config.toml
n_layer = 9
d_model = 512
n_head = 4
n_kv_head = 4
head_dim = 128
d_mlp = 1536
vocab_size = 18023
activation = "gelu"
norm = "layernorm"
norm_place = "pre"
norm_eps = 1e-06
positions = "alibi"
qk_norm = false
attn_scale = 0.0884
bias = "all"
tie_embeddings = true
parallel_block = false
init = "uniform"
init_std_qkv = 0.0262
init_std_o = 0.0
init_std_up = 0.0262
init_std_down = 0.0
optimizer = "muon_variant"
lr = 0.00671
lr_mult_o = 1.5
beta1 = 0.93
lr_head = 0.00513
warmup_steps = 200
schedule = "wsd"
decay_fraction = 0.753
decay_shape = "sqrt"
final_lr_fraction = 0.0
batch_tokens = [32768, 65536, 131072]
seq_len = 512
doc_mask = true
train_tokens = 620100000
steps = 9889
dataset = "wikipedia_en"
MLP neurons of a small language model. Each row is named by its layer, matrix (up: input weights; down: output weights) and neuron, and shows model dimensions 341-511. Each number is 500 + 40 x the weight over its row's rms, rounded and kept within 0 to 999. Numbers have three digits each.
A block is one neuron, or neurons of one layer that tend to fire together. After each block is what it responds to, as a language model described it from the Wikipedia text at the highest values.

L6.up1519:503568450481608436568526498479514472535467476518468532528490462442462526478410520509495469528497476484553470486441501498525501527439443496409446520427467516481475530482526443450509579517539555500493445424530536555536451536505540520443495470589435531504510564554442507500548537501508480495572493482452369555515474479512549450464447489530484483510496503511503466507535523475514551504483492492550496477608551474534469467498479467503524497451470542544496506493460500519456487506519520477557461542436558489463491508453
L6.down1519:428508494525475576476484550435502460512451498543514489466508537561515461462497492548475519559481502530499494512490563525532501506464520397509476481554497531445518542489506530505474560555482492524372441498557479555458497466555475482506471442501518491479520519561521431488503567528516506446451527525488528494449551501561524495525472509501505512545458445488524496508564525535520568465525409455528565534556510412487478561457525556511535489486545511603473493525503512552499484499578545486556474493512488510442465494448
Description: Descriptor noun before name. Role or category nouns placed right before a proper name or specific term they introduce, such as architect, playwright, singer, band, family, name.

L3.up62:518517549501490474512447507458449568490484513490529480524539543587482542525546501488483517524505455486494476488481447585460505519485496464410500500537478545507491454505493496509463495417482479482521479551563540494571455497440445505487517524520519445445457551597493506447477517555463509478492534482465500514536512523475476511558510530503497428468432472514497429486522490551517496527486499428463489505525515565484538454598567528501540523430479472451478522451463419549446441495491518524459507456484469539480454463509
L3.down62:510475498484540460544500543496527529436420540486486495487489497474425456549536554535446451520531474527543524505479440502533576434523521464500472474491526472475476496442463476536439521565449465563477504504506595479617540484443607531453537461425561495531475502516468500404535463499505509431512501570460430535470518472496485442462486451482501477514530504524457551480598515604538499469601512502496447509545505522557590499495456480484462540408505494518514506546418470401525471481512519543493479496535442483525465490429
L3.up774:513551560552507512529505550490440497453442521439560436555510500519550493440489452525464463509512509561488470427508479469476483549435469500536567534476498474414547432470479521534541501537502458488460510572436446457505433571539552562475472587494508522422500459505559427525541486581490478580488527425573459554507517520500427540511523466537465538475604515485518427523497485500517438554504480509540465415459452511511487497498585513518535549502477507550481571543497553541469467469531487540414527534528498534507547546547
L3.down774:494507509489471506565488494507541518527459499458508505547532488553484438555527459537514511482495524454453568440509515567512490549529505495522474513590469471426515591433476492490531452430570552521476479547479521564537487505528492454502503553471421548468529510375493495532617544544442512524497498510514488520444416396474447487455396517468483521413525471435503475518440527501500559542547469520508547529595541431575518563482523526526537549536521458506524547529483484461564436515482462456541498425484483510538458467531
L3.up1219:481567496535528439469533493477491523499459433564470513457507472512490493502558529581481498486496463492494452485454550503502480493510542488477461597483487453599478485491509520528481544514494491457464484460545488496556465543485518457506507518542518460521472450383473498493520526484545516521458472524489498471425548466503463457475417546484506467520523421548461449446438461437474503450517563411513486573532540505552472493482522496558504509442545451449482501432502477469502414481568540498552553510516467492432537508449
L3.down1219:475444508501577426514555522522493525517488522506497546552460569512562464460450471582490511499494482574520468459491489478455493552557472564563494414481553461530503509462539499499467477464513484525537467477437505520551465531429489529534449555454545518451553433456515514463502467469502532411529504549480565502524550528578613452435470544496577477532554520534496460428468556539461517444504544483556520489554516425503573468534413430470554480546601445490449521627470489489511520489516463490519544477480527502516523475495
L3.up1324:500477513518505499465452525472540582554455562447479510461500495506498454490529524523499532512465464427456526486446525425462576591482497437523490473520498494465518520489586488542450452524513506491471501492519560511542462520488568481534491580518505481453500472543495452503491511518537489489604501477525518452543580535470594522562519428541481516467465508486427485541504626504482494462524517508507449536526472495454516470454532560544526534469504557459514515518510545483516553439545526515502476562535466490429476576467
L3.down1324:510508511473451450503437520564545491513507536491476593523444528523535513508492543498419463470529522482541516491499424546550401503537384519514448493503513494521506525488477513531500493519440458569501475494528452573552543582528468483482465567559515539476487510480505475535460435467490528441451522549484525477547501462440517506483441442459473443463453535459440539520494503541531483525556543517525488452536540504508516480492484560523548508514504425495431495480413515443566534541477490434495520479527505490499458472516
Description: Connector before second item. Joining words right before the next named item, strongest on against/over before an opponent in sports matches; also and, commas, semicolons, to in lists.

L6.up1513:587488513560409493488533550465495526521504438481498478463445448498536585458476480561519469523508495519546494602508511473462451473475504510426495517535541457461576428506507550561421439502516447489415469464543582512521517553418474526567500481514441533476466492509534431473521424493470462497449487473495446543533507491516453470538464489490516493472504536554424433546480482426530500479503551434487495565510512525486493589491495520539553543529530559585513510527483507598456536504588549571453529557502461480502450455512
L6.down1513:544422538481479524473509473483433525520463524535510492595504458363472479489492538549552467480486508556467488433552523561537525507516454515517500511489503538485482511457492509475505481540466452469596532501529471426471456503543576510526470506484522551491487474513407519478509525445507525501449449513476558486410537478565494507497526498501501526488628476525556475470542539525524513467486491525518447507517513443521502517498516433482517448435558466458511506507466500443475447482510497467463460472498562488692477514441
Description: Sentence and cell boundaries. Sentence-ending periods inside running encyclopedic prose, plus table cell separators, spaces before numbers and decimal points in data tables, e.g. "requirements.", "| 82", "60.0".

L2.up98:513453565520515473513463478468458434473515515478497546479535521396580527500486539480412533526506463514493540477450514563480494511471487488576496464479511494464502446526503492535477476463501496568498471489528463492524514559409488537527469472542482526500449497512550566540371498494541518463496523510434484481497469512500532494464479511508495518512484520544495472525530477450487537601485495522508477526592514463538548487515459504437588448529604544484511519490482465516531485479531492474523475454535547439527533501518
L2.down98:510523494552517526491462499458524508472473520469550474500481534566504536467520482577444604476534556515445488467469490533556546525476553550514469510468554507556460487460467506478488491456533476469429409545519417539473527478545495446505493554476500503532544533564472483523547506560540482446436492493572498506536537437486501505454527490487507547497476484528542517510556442492488487510535492487462536437545547514524531570465482463512510426501528595498463496518493484474503506475483499421553498463517513386540512506496
L2.up339:558477526469516460498499477495450458498546474566525496568529541466472546469564516505458534479538481519496468517518539543469487498415513508464479504467536458507548530514445518492544497479432502496608545535500442504419463582464545469595543494497451463447514573520505477513452433598516518433450526547484509512467532450517486492464426506496577492513476493444520483589474484490429506561493576483491533491544475519483491518483493553441548495459529539512479518505416525469507396448603495547479511469521525519523593499489
L2.down339:530437476503527496475508477540398457524554453521485510561520501423533511389507525553524467522526486447513596465529474528488423483490544481438483467431540473486483546513487504445549453500473458534543518542471516489442469561495525474532472471438418486501531566556481437543439511491485511396568542450490496490498514470423475496506425482518496512478481515497473475521518438455520563604582520513457501526537457506470534510408470554461516469500485485581486524495425543518479491443471517564517473445511497452546494510449
L2.up513:581496457474490397536565486525428482503486539523560486528506573505479536491516423515535501517470498515420394462601584510533517592567512545483509489552513511486463533478501507439508499502548519499529495463461446471510523502511528522504490454471485527477547503504523487450465509607548527434486516435507447506509531526465576552469474482535506578556422482557517467417488428491463455553504547471506379427520573513504484495498476475476516544548487534450509488508549436480472511430483450497503539540544520428513532500571
L2.down513:496520534422502439436523479501505479499575474492497441526392582474502501393509454541476495499413498448478483481475636489548495535531491559493503523420503585469503439525536500553535451526505550551575466471601464539509433465537528495513487535434479441408534532458510515479516509566525533406519487493473515472531498550517610579499464447459468485518504500475522501519509539461504618521486499518513452572505458486509495473466415485509564600500406524491508554493499492524536563524510545540517431485575531498502554463515
L2.up848:576522516543504393496511484524489540487473453537481515534539503504496485493502531523492516554495480476508497571511470555532536471468532452406535500438578514507513489533455491553527472491499480475541537537504444457464538467542490534467486409496474510493465473579498507492466486477479475498523532466548409529492513539497531391502549518535542520442467453418513576558543406501498532528511484511518533501581499521443447461493476500440444477488494505458530564458512565501459481407576476540482534496531524504452467548452
L2.down848:440454494554543427531467478451491476535502475523501528516419527545480538500519521523512500460433471471506471411520556494480495497513419500482532499471522552494487575495532515517482544500527542497489481533462487517448449472499500466552511482488504573529477427501417454499505508495542543486523587507439505471532490494504511558554518435505493521431525497486520442481455426469508473474549520474481482538498496463519495427450561405481518527502530532470481447555510498516451551493434469532560451508409523435444549485537
Description: Later digits in numbers. Later digit pieces inside multi-digit numbers, mostly in tables and stats, such as 5'24', 2,50'3',243, $77'5'; weaker on mid-word pieces like -ing, -et.

L2.up110:532473459526577591503512529532497565493538460550455517454480513471537431486516517507503489528534409481449470464513444493450512527498484484490564530487521498558506523500589494490513479497528532535466515522513522511490497529411467448507529508545500502493554503512557457460558526516461485472490503495507438473511505568512492479446457443526477549528521446498548543442478501374533490488473494501490477416457508439428453451421477506513571530504586503481453555465475494513530518491578532484510540541577451545528496498490
L2.down110:430557510509518480500530488549537537515520550504419459472482470491496476553517467514539511535443489468544541446457489538524511499545486532464526474524528549520507473460531500480572511510488539493477500478522562533486469521458456537515518414497486528496524523466501513496482392487542475443540507459585460501518487517471540480473499517526557505497533451500589537510491469462505506505509554481519447593525527414498436466517483533516526486538561454503487572566522525431531516445566476503533513477524466473485560468478
L2.up139:503446581552545580525445550537521483544587517519490447475508485601442452467556508426538493516506508415498493525474519539491491466446450455531483542543442472508486554491524514442482495472553498534527512491528519532531510527514472563439570470473522545576514467399482501515446469502485501480513543446538486516562531546472468499519479477504403494560476484573518537469488497547524382510522543515574485512490517412500456521563478526452582499524485457528504499514528509477506413569459480534506554521465526526481506487520
L2.down139:574482560555500434513433481598469513487526513515551495422504499474502480474573493452559438474468469445581433427491519466540439480503531531523500519522493510471471520464430513490479478472583558473486513521488511532449492510479510463457445547530532505508584506464525549457531486521480499483506542435515412467478548489484541563505557495532503525525488509541549544475492464541468539435525498612478568588560490488497587512518524523497536494543532539416520462502558543467487465570485473486505508510408423547454527525551
L2.up1170:445479507466584564537549497523437518469570493487469529439477419565505495503468459516520468489576411516557510539473453514500500487492469509526589459517497532499510478517487464503502516519510576498523520547526548556452498465551434537440538574536501510535501449489535463479506503537453524479511513574543463415526459500521593470513495467502543515538575521503551489418543511492529507515538515480551472486515516471512481512416545533463488516509533506464485493489448553440587509505549579525546505489616488529514538508430
L2.down1170:468481498498466533515504451455555551569574488538501434509494511537516473518419511527529456523491502497471464432471571591518554461524449505536429405515545569521442453526531490532524532538495474539503453531499496442532445551508495503540437482485459546503534566413404494459432492513498488423506532504578479442551476601507519475490478482467556472514479477517597543476567514422467441520505496480510537502475463461530539480522495479565473407517510453552486499537490481440503474509545472499553523472507496545516520437477
L2.up1491:526520451499520487464455533534502579483504572545452525477507572460496477540516497461506560445528485515552535484451461497499445467451539502486516625512553480502470495438520513445542566477590458469467472512524484460481479574519422539482551499510493472465539540476542517496446548536608537564467507589436495483474446531559498425460431527538507508548555517469515527453473526547528493495435456529525560495507488428490539543458505555465577498544496478463500498480522528493480483478625501495541498494495527472475473583484
L2.down1491:530472537440468426457466504518465488516500519574545512497519423454619493483464506469468476528527478495483503550481401476469517518511482519482562528531462482465439573528513554549469480532558597494501551500428485536526525507572504496488445454497448493468513525493468451532543495520506556382459487491480435486516510445467507486464588464515506511433552550471443467490551494479537586491530532492481522507492565443460498498525437476494476501543512488519471484522421479527510549503462524405481554472472502516502587489482
Description: Noun before a name. Category nouns or commas directly before a proper name they introduce, such as American band Showoff, sightseeing company Golden Tours, his manager, Colonel Tom Parker.

L3.up5:530470476489519521549517461516461495517532590518526480511530495517469453460570506479591506475548518453485476408557539459495504508552519488546542483429459488496536558494526483545507399538519467480498514541503477482537472515498439548524537487462459561442536483362487535497478502497351463442577393429450526503551514492493458413504526463502463522492498483531484382561516523477477488494464408477534564475499465472495467489434505499497507507566521518477502497482508484416509500438455543533505486416499435485467458477490
L3.down5:530477468491505527536526562548451522567476490514527496495508499498468493493554416525589535529506475527492485500501539422492486498495530470570407524460524524515509570567528489545468501613497562477537465498430506565529528521501453500537447462508514527550529484409481521496640514445502456445517465480481516502561509482464522525499529500481481556569520457505566506525504497439507492543511492462503480522521498440450461497454463522530559490459502524465472482474561563435461493500449481506457498527575529462530599582550
L3.up182:572395556456499559480535458453508496493474529472473433537526505594451450520528452557507455549585536487479490540444598471479431475548582520538481472492511502496501457505537539556497509540470546425572543503477526436475510524481488507481537514518543512440469491462543511566479550428493509497493456491559551535486451526547502457516518508560480449492471456547502518432510437520483545438461466512490401503606486513482562510501495455439551504520454511478473544474413519502483498513454518519504491495500491491517517533558
L3.down182:503472469514495546452395513535487510475553511584518382409441540532537504496539447523508549465453486469496555392462495532520440549471457494528496536518464547528445529533549496433558455498563483473527545481459440575452503507493487444496451475539497556467466501532537531545477507458522533530490467574518519486567518567447452462626478487506568470488468487505458463393503483502529526561473410473531495522530488474541493555547549548507511477532570506417505466507514488452489479478538450557466507532567381497519517484511
L3.up825:571461476507489441478521515498431448470512494470543499543551466468497510555447536518455435512538501452483463523445539381535469483547492497474539444452455468483485462563497507550507469495480538501581503514503513506483482528549521467476527519532550491490469500504526565497522498472518515486457535523532424463361482507491483589526533480479462567535553477523523474498468549509543512492484407525497459517508472492493516570492551490495566503502547497464546533529443498625457512556506527511547525502429520525466527562543
L3.down825:469465540454453469423457486576463498471524487516394467548502554484500513574417551484460479550549510528478458524465515442415497496435492478484504480447463538524487497569460513510523459484589483488423478484514498421497487541501532562449515547523589562485482495503594504484437439544472556464506549480542524526453487527477482536484603427440547489558571461634525487486521472449482528572427515517476524475553472496445489517491472520458486470533482463487496417502509479532508515512479536540545473528478481561480561476451
L3.up1472:432517453543481575495479464495512414496501429434443484512536480530509522519506476475541517517573520508473518454532556468512478438567503529579436412434488475536492465523538521464439509548515595515546500469478497578459479612494516507474567500528432540432517480412529557488487523487498519517488443470537483524450509520499560529559521436515510530532543576506539531523454481481505488464490494516432436490595446469490525556538541488542579485504516514541484468426404522496485544473514568554488530481516463521544506499469
L3.down1472:471488518455420501445455489525471475480466551476410514496459472487485482523469478490513585497485453564483544478525487492485485481517486467500493469466499498520475502592541513480481439516477505496512529576496438526434528498522549533479518451565523534507490567571513537497475464511495556434444475543518496476470549556493487475562491471520488523507519492531444486468480539422554531509458502560496534454522523440431509503533510454470504525521507523477498472539450507527501515538528503529444494529460457454511575500476
Description: Item-ending boundaries. Tokens that close an item or clause, mostly newlines ending list or infobox entries before "- …", plus sentence periods and closing quotes.

L2.up466:473446507505488480425452547498491502417536503436499515465531507497502474443481539493455512454477424559550504458473477462477557515459486489449496543536559412526554469545517527502513523504422470440594502494516513422469506482423479472519495508491563512402506527560492529510564453500447493482553529448499497471480494581466494458510494517459486571525521515416503517472453485425508551530506428454465479498576536581570465437514457520536519520538505443505461598462442517498513508527480465473399486541527508491536497560464
L2.down466:471536552394439472491542538446557467521508456474412510463433485541497651517455491402496451484489491555539488512498511503490477579478507494480503452485483480419544515461506469489436464461534523501526516522518484454500501491522499550469509499481486489522487548510522507467541484487492485455420441444494539444500476474556461542459480490525517495509456438497564461497549472489540490510529535486453518528482479438484497530459442480490448498576550546554487516536567533547515582464493521462487474445472511517504548405473
L2.up649:488516446515527457483505507551493514560574476424492506512528424490443515488516501432472505471550495536539545500497499517453440562546484509478467473504502498529512505537436487505508489520457477430539368491443494490442503524543539484517500537518555437487487466491537464466494502493544496539559458537477436465488460552448460478535459608507429538553544570553492505503539567526499457510488492451460579443516459523564523475491489509513508471566484510443478519452551492657499470540468517455424410482523537506535447520460
L2.down649:493492514470522548467561484543490500503585507555528509494486495511521511534568538494506538468518476496457489470461545538479455515515496514446483525504533537518500452562496484532476463572466504522509456442478553444478473485485542484495507466529536470479525533525532499509478492479501527503505423520476515574520483518474512534537513480486518562525488477447493492553540511524498545473462482493483485498509491508513536512528454508547500511483558476453471463503457456517522489570515538482495468492498485470481471473503
L2.up688:431538518491541463549540531476470472497514560475549480490473510536485472516476498432445518475469468575516551470456466510489454478494500548494472449565519534500544512489507441510437523545448493525526449516429507434441540480540472443452515479444524486473546537503574507579458510524481473547500442542505415479511475471459538469528527509485431528525553525438589535443542546558432488521502489453517551556481480558504451462538420474460537516554421495458368489452457532556484477480435477512536508496498503523527450507464
L2.down688:465550524468533502537518512505486491491533423490528451545592543484468506495471528505478477521518549480522465487505571417412512442477459451481482458420478494564483463563521503492415521473504562479482438454471468515461517517467559557505504435571504476519493522492569540555476503461460469495501480501494449537539415512469485546539542545501508500484527522485534591471488472497502542569451503449465494509474480545513513480530482515473487578490458528543482562531480468558466452513531456497472479489486478464559470581490
L2.up1118:451502506506445496509559534490451561509595502484509508528520519531451476464516502489398524569542511577538504474479509506475512555490447504573472431512514513496515464485496457466483553561445430460517433487478521422527514431556501429436464522528503472435468479489591513561584510450515492541488426502527381474549419492474469477500485589494473533554498494445520477535532590471467498458470449467532540533491516524469551467524446474475559559547467465494460504559500504532521478448438448507392455496469496488489486503484
L2.down1118:493537496371561522526491510482560502496527440436474454567446511459486476547501434540415515478514495440486529488458509518489496562509497493519553477544517563468488478518505531549453498506574474470526480536490478557500489513527474482498477494472508560533546549519501500476488475482448473451497530489527486479500491510525523522506538497431489557473452521524575536487538493561430516538519483527469489509508487466427520507453492526516545556476550467439517509484516506499523501505516514459441480450455489495436488470571
Description: Sentence-ending periods. Periods and paragraph breaks that close declarative sentences in encyclopedic prose, also heading ends, usually before The, In, He, It.

L3.up186:505524441563544531463491473505440507494538561552447472468488510523602520405504519528471511513518469495469523506444552432460525466449469558397529426445475498550493528567583523450452531562485525521515530511480555607498510534504510507523526544542508440413525556479586487515453552554577491430481523505542491492575457437511474536520472479544529541452481478469543425454521507543490485494515468448508470512489458491482490524484542513476463528497489508547404457450534459484451439443526528518491567495505509500517466450557
L3.down186:498478509531388581496442487505490492546505544553503522526439521509577535462468504444446431436497522531517532436376466483513479426532464575466532474480460476447532475479530537459453545591524508548522508479544538511451485512591544533466531515460545477500408556540442524481522525464481478510534507515490497462511478442491515530555507534453553539504564562504496447404554516541528476475461500509510523582558518434527524499512496500479497573512481463510475455534470519450487459474447493478517476426480502649562537478519
L3.up1076:570519477566508499480493470493531471512568492537564474502460454455501466464486495507492396526536551485478523501480506522413447487444523495470433508523526560498541506462533438496410527407451519468517527487536511410435503508444516523428479509517538535461520485561493522471440499515519513537551513427464482540470483571517501495489520525554459463420466544581467554479433489507519508499480514511488484513465510535475494526551500584456505533445560522542529513479482490615460500553468495524518523487551536493513433475488
L3.down1076:472498512436469519446515498530473458550500538491518449553501494469452496439527512458477512552479574422503529498516498570503524429510495398481435485535494414525572483527436520508604421482471488475525556510483501452468479525499530515508519566545538516401502486524455464460487496490584511446447448450549477543528418513526532497459521474499491535476477575515501501468512492526578503501471547554526504445540448508560538505487550501468543541386497540438474510489514546542454448483430489494538523489490500448551498479510
L3.up1212:519497457546557471477486492541480451427598539571508454501506554456507505444567535542558525553522459446493437467539500423471494481441552507545471488432491478540478508522553538562527479475524491500568488505491441500427491515507458461384498548508443505450520483541520498465529486503485562433520444418473544584535542489544527452519484514532465562510463533412517482494513465434464546483550559586493507440546445581600479410499510525508597420472490461509471488535473530468486510481456542481543455423527480499514576474461
L3.down1212:528405401464498526477551421525524438474520474536493473479455463485506510453455540530462504516501500460448541470466517488417449514521559499404512439405503486530532514535531467586486521486472557467523489522532487549491546446491569552508461410488525417490551504487510446428511507515520477523465395494476497526471515472549519473550563512534482598548401491467517533491451455499606559598500543504458520563549493527448504493457489461500502529472489501490499504540476572450507498477511548524541540470448517510476519482549
L3.up1356:518484489544506500527586474488490485475583504502519415402521484457498521479447530477529500456458520447461427541557563466512477433518537434486521545550459528472443485542507425476476471467547492466540503546464433580519499500489546455516489504522401501426563509482516534468431500473540490458519583404446503519453468493485547554566506380494505561523480492478473478428519470495478510502476407520476529508501477532533513512451525466504514480476513545527493420511452561546517529516455494556508519494518546479497525500529
L3.down1356:536530509563540480480492472535499434553549494476541411514462530481530502461480519532563479530519525477525489466483471501467544530513506469505519508523509524515484554528430578525509510421531489444466490483507464482518483483474450488485501525531527499444525502520465511516582569530539474528497482487602548527533503541518504516481453459518517495462455468495495457494454435450473569566474572508508487502534498523506498558515538493533455516475492460460551543513488541552501471554569511473545419454488562481548488480472
Description: Final digits of numbers. Last digit chunk of multi-digit numbers in tables and statistics, often after a decimal point or comma, e.g. 26.1939|1, 43,40|6, 45.|28.

L6.up582:470524481454490536520522522532501527546463460495559456488468562518486428492469553472558485512493542592493491467529500565493533487585487429507445437547447434460517438551426560524460470475469535477518457494505488508530553553478491520551461461538534464484495480545586495487457476439487493522550587545485514493472559521531526507485508463508568478517490458554515550479531520456580491546531447537512503601572506450524484546513480464488479525462401490468458537493543442510496473529526541448528547545536584538470502464567
L6.down582:471468522504430511507496519545416496578475545512476446433585540473475490436500550543521499546452515489555473484537487404483432488453528487492514528475535534521478523525493451478486493521509505503542599604510500579477521524483485475460504515509491560498525476479511513533530560548440526548427489484559417426537539499536517517550482440490464488495521532477445489483518530451544545447534554501488537522520484522425452514472493524597503467491490471461421486517537448452498448437519436542436435424482485490558549562493
Description: Title lead-in tokens. Opening quotation marks and words like called, entitled, named, Episode: that come right before a song, episode or place name, e.g. song "Why?", mansion called Ox Pasture.

L2.up210:503497457464522516495582530483497549585466568509458539548447557509456475504517498512527498468560538447524528537489456475517579536524482453524484542429453499519491565432480514466531495480454463477406490472412506508543527543523558506490554524490496555508541474518561550506480479394551525458484509426549488504522491498471469525552482462465534474464495440499445424536523449499474568507461525443465467517536565529423486455569435495537464522483505463499550422510470494539481502476521476495482508492504558515537454522469
L2.down210:499551570473522469488450438554538524467545492484503530554482466509463497509447526474545546525490461497492595511402517452560637469510514472542475529520460454449507573545530455443464489537489531474429471522483573538594539502502506449423519561491510502458513512515549543416450512465456452505452507472554485542483442459473547474507456460481480486486511495441523430505495474474525474560519534459546508569527520469442480468554476405560562582565507523532518490520521584510468470518554495503522571499519528527516468509512
L2.up1204:486549487514483509446522503483473467507493541496466466511567524569508443486437471472468511572496512479566476547499514435486430484500456422448528528466447470546514531477460510464541440575488556539545515540497532520539542464515496543517501445485487495531524610418487493489494478494515487479597524486513481487543438510477506453501452494466433480517535443509554535493460583467576451439515473505477515540471525525522539521507460545521506567527508496479509538509477521517492457466468541483561518504489471488437499563486
L2.down1204:506488473499547487526537415496484499486503521481513529482457483518536533436488494495501501509465504479545535476475510536488403484541488500493439551473491480456497501526531537545498456487460487549619488502344530618545457490431503588506430471504469499505588469485473558516485481507487483476530451462520534507499512501555474452495465499406471507463536568541407404549528564524503481483567548480590508535493429482534483467552451543470479508548498422503534512483471567487466393449486492518523572465477527477532548448468
L2.up1237:533504541501431501455544526464507549502538493480461499537527496428522470595484564588484494588466514519452463566503489504435521499466437468542468493524504474519481444515528491510526437547499530461444561492530523605531488525461484505519511482525484492440552509545524498531433481527474497471537434531538509506497491509500523481473512459491540521437443412572508504553487549454535550513453453460512493429482506463476453527535488530533528589482544493435496459529509482502495449453588444537482480493535554513470462493471
L2.down1237:454541569453477483466516485465529549504514482496547473546484496486489525582526480581498502519461485478502597546458355502451540500446505532501486461496491489509505600524530517489530516576423525494448519490499554543509474477529499444475463580450537479442519523497535461401428510420515489494552500468599558544510484485416489480453508435491495449474524460482456499502577508427529539507532598502526491506511517416462518545504539543532456534539554421578497533441488491553464505540487487601548462506493560574492454536526
L2.up1466:449530476557547508526470476451468543507474569515518519484508497522517527510441474529570520490492525511489445502509543496469454496509509579476515497524466491492524510518509482455598530468475475492469536492462531526564587503488447467556517478524522392482547497464508539495438437537495448591487487512469536535500626483505565497530532450463466592517479534553529445466465498523539448562591479466543407506449473539506451512526488443490472498475492531438450442544543484453503529541529526493506505540501478453475428443513
L2.down1466:512441488469565536511515524554423424494438459499499488505490546496464489530544408424393523516491513546495459480472484498490517550499510554507445410451475471542552525429560431475469512527472443537495531531441489468447462467491470517468537563467511528546454514501505476497457512487507572491532561486541443441528488490558505523524494432489514507452533510491505541503549561515490481482555628453486501511485504559438464457524552493479442556473570550502485493567523422492497474586522555568454450439486383457425518478438
Description: Opponent/source prepositions in lists. Prepositions like against, by, from, with, v. that introduce a named opponent, source or collaborator in sports results, trades, credits and case tables, plus opening quote marks before song titles.

L3.up358:521491459542512435482493559453473500520438484494511498491483463466539503474473554497473528467494456560471504464608471556424524556537556502517457575456520548459497485517464489526460573515419483557477479493529463486563508524461523394580493451552517541476458515585475447590464452478472498473466449509537534473495529531525529526457482549537488506478540475494530553447414556514550432465451500504471550491543513491427482541519454494434440451471523504483498559510562504549527441503481521485491543527579505532559481505528
L3.down358:538549468542471401559527462558565528437468424532531474453450444432506548526517528546480574438546474542445472493517504475497526543526467496479437550485556471456474507522528505540505495499486462559497483409511518455490452502433498488533532469491498426435493471528546466495483513489458483425483500611484485520467529466508500520548499551543411457533561498481557585455467531466525537537473538477502532523538471611447451520536427469487460514476524487463519483510513488488467501472481469555537538524558439614480512501518
L3.up808:493497526508533505472543542462483523465499507525543508501459498530492486495454548553505483583508440500418497463473501416581519513511483495529471458542465511486492439482546530480583569462502488512490510496548458524502429510507500522490569515493461506518518468588440513586526480501486500481459426524495457561510472597455538575556533536507570505475483435431630553483438496422524530500532535457443560533384514451460447537448472571432522459494526426506488514462491510484562449495490494525430574460515558512462492486507
L3.down808:532512515482559458518562424494468547391448439504467538525450445499546453492442519508540554463553425463520479514482489486445515548483518523503523475442458514590535488436527492488483459408539473552458505455455543546463456518506473507510481518490536497514511507565414472431510473423491533536495464527494474571428495503525497453541508492474526498469433498419486524517531512541500477517476525530456598474416509606530508508532508527465471478469517489508511501496502539514515448515515538524427514534568535482536486483516
L3.up1326:497475490492538523483477467490525517480514505566545489509561469511613455430513577502576470492496533563554461517517531534539542464506530489536448497509467489408530493530449520516493525548538476585509425443484441469460538469519450437545555449491511449554414495506507435541540476517545489432485476544553482526489533479461504507488532486532470490486526511495519574534451505513570498493551534429482505564433475528576493543541368539442580545440633471426527499476466523441530526522507547483429514530527497534427506537509
L3.down1326:543478480542509538567530470519485480477525551498492597426526474498471503516486499539539508442501499472550509473553495560518542499444517510488515498511497461465504533464537516550430512567554538562596504518483464478538512552472539601488595528545448535501476509540610567468502504514553452509538478505535474504482483443519378455560500550475511509540519524478539494543529471534499495462538468513480522496490477517536502545504464537518459512527487527535492508518542480528479453407466492447506494438453511544511475522545
L3.up1453:526456450522541527528476478510426551444474429541492469486423454484500508446451541512483457503544501517503449419523497520465499556551518456524523484472459560482489431534560549470523535471473497484515534486487528490592507546467495432467508484513534497466515511503495456536465485456543505493522468521501413472455505508492523504451540554484556509538505501497501485449432452457481458469541477460417403486474471473449452578547471496453461507540544528436561573464561501447628497464590559490458539531478491521501496508479
L3.down1453:510540504554534396489510446523558492457443502523455474503475449495477457501484533488528533472522505482552421469525435483540523484492507483478522556521525542518464499526513484457490486553539513520396504483474487428508435541423480519519506403484515483479497497525481424505484432546512489444588490517504453534466469549527497436504470588499499443492498577478556529578484479415484562525511516489489518510492493468459433487598444497414471485557558503517517511433566544489521479521544517547491516490505447519424456522465
Description: Person role nouns. Final token of nouns naming a person's role, job, or title, often word-pieces completing the word, in biographies and lists: supervisor, entertainer, racing driver, manager.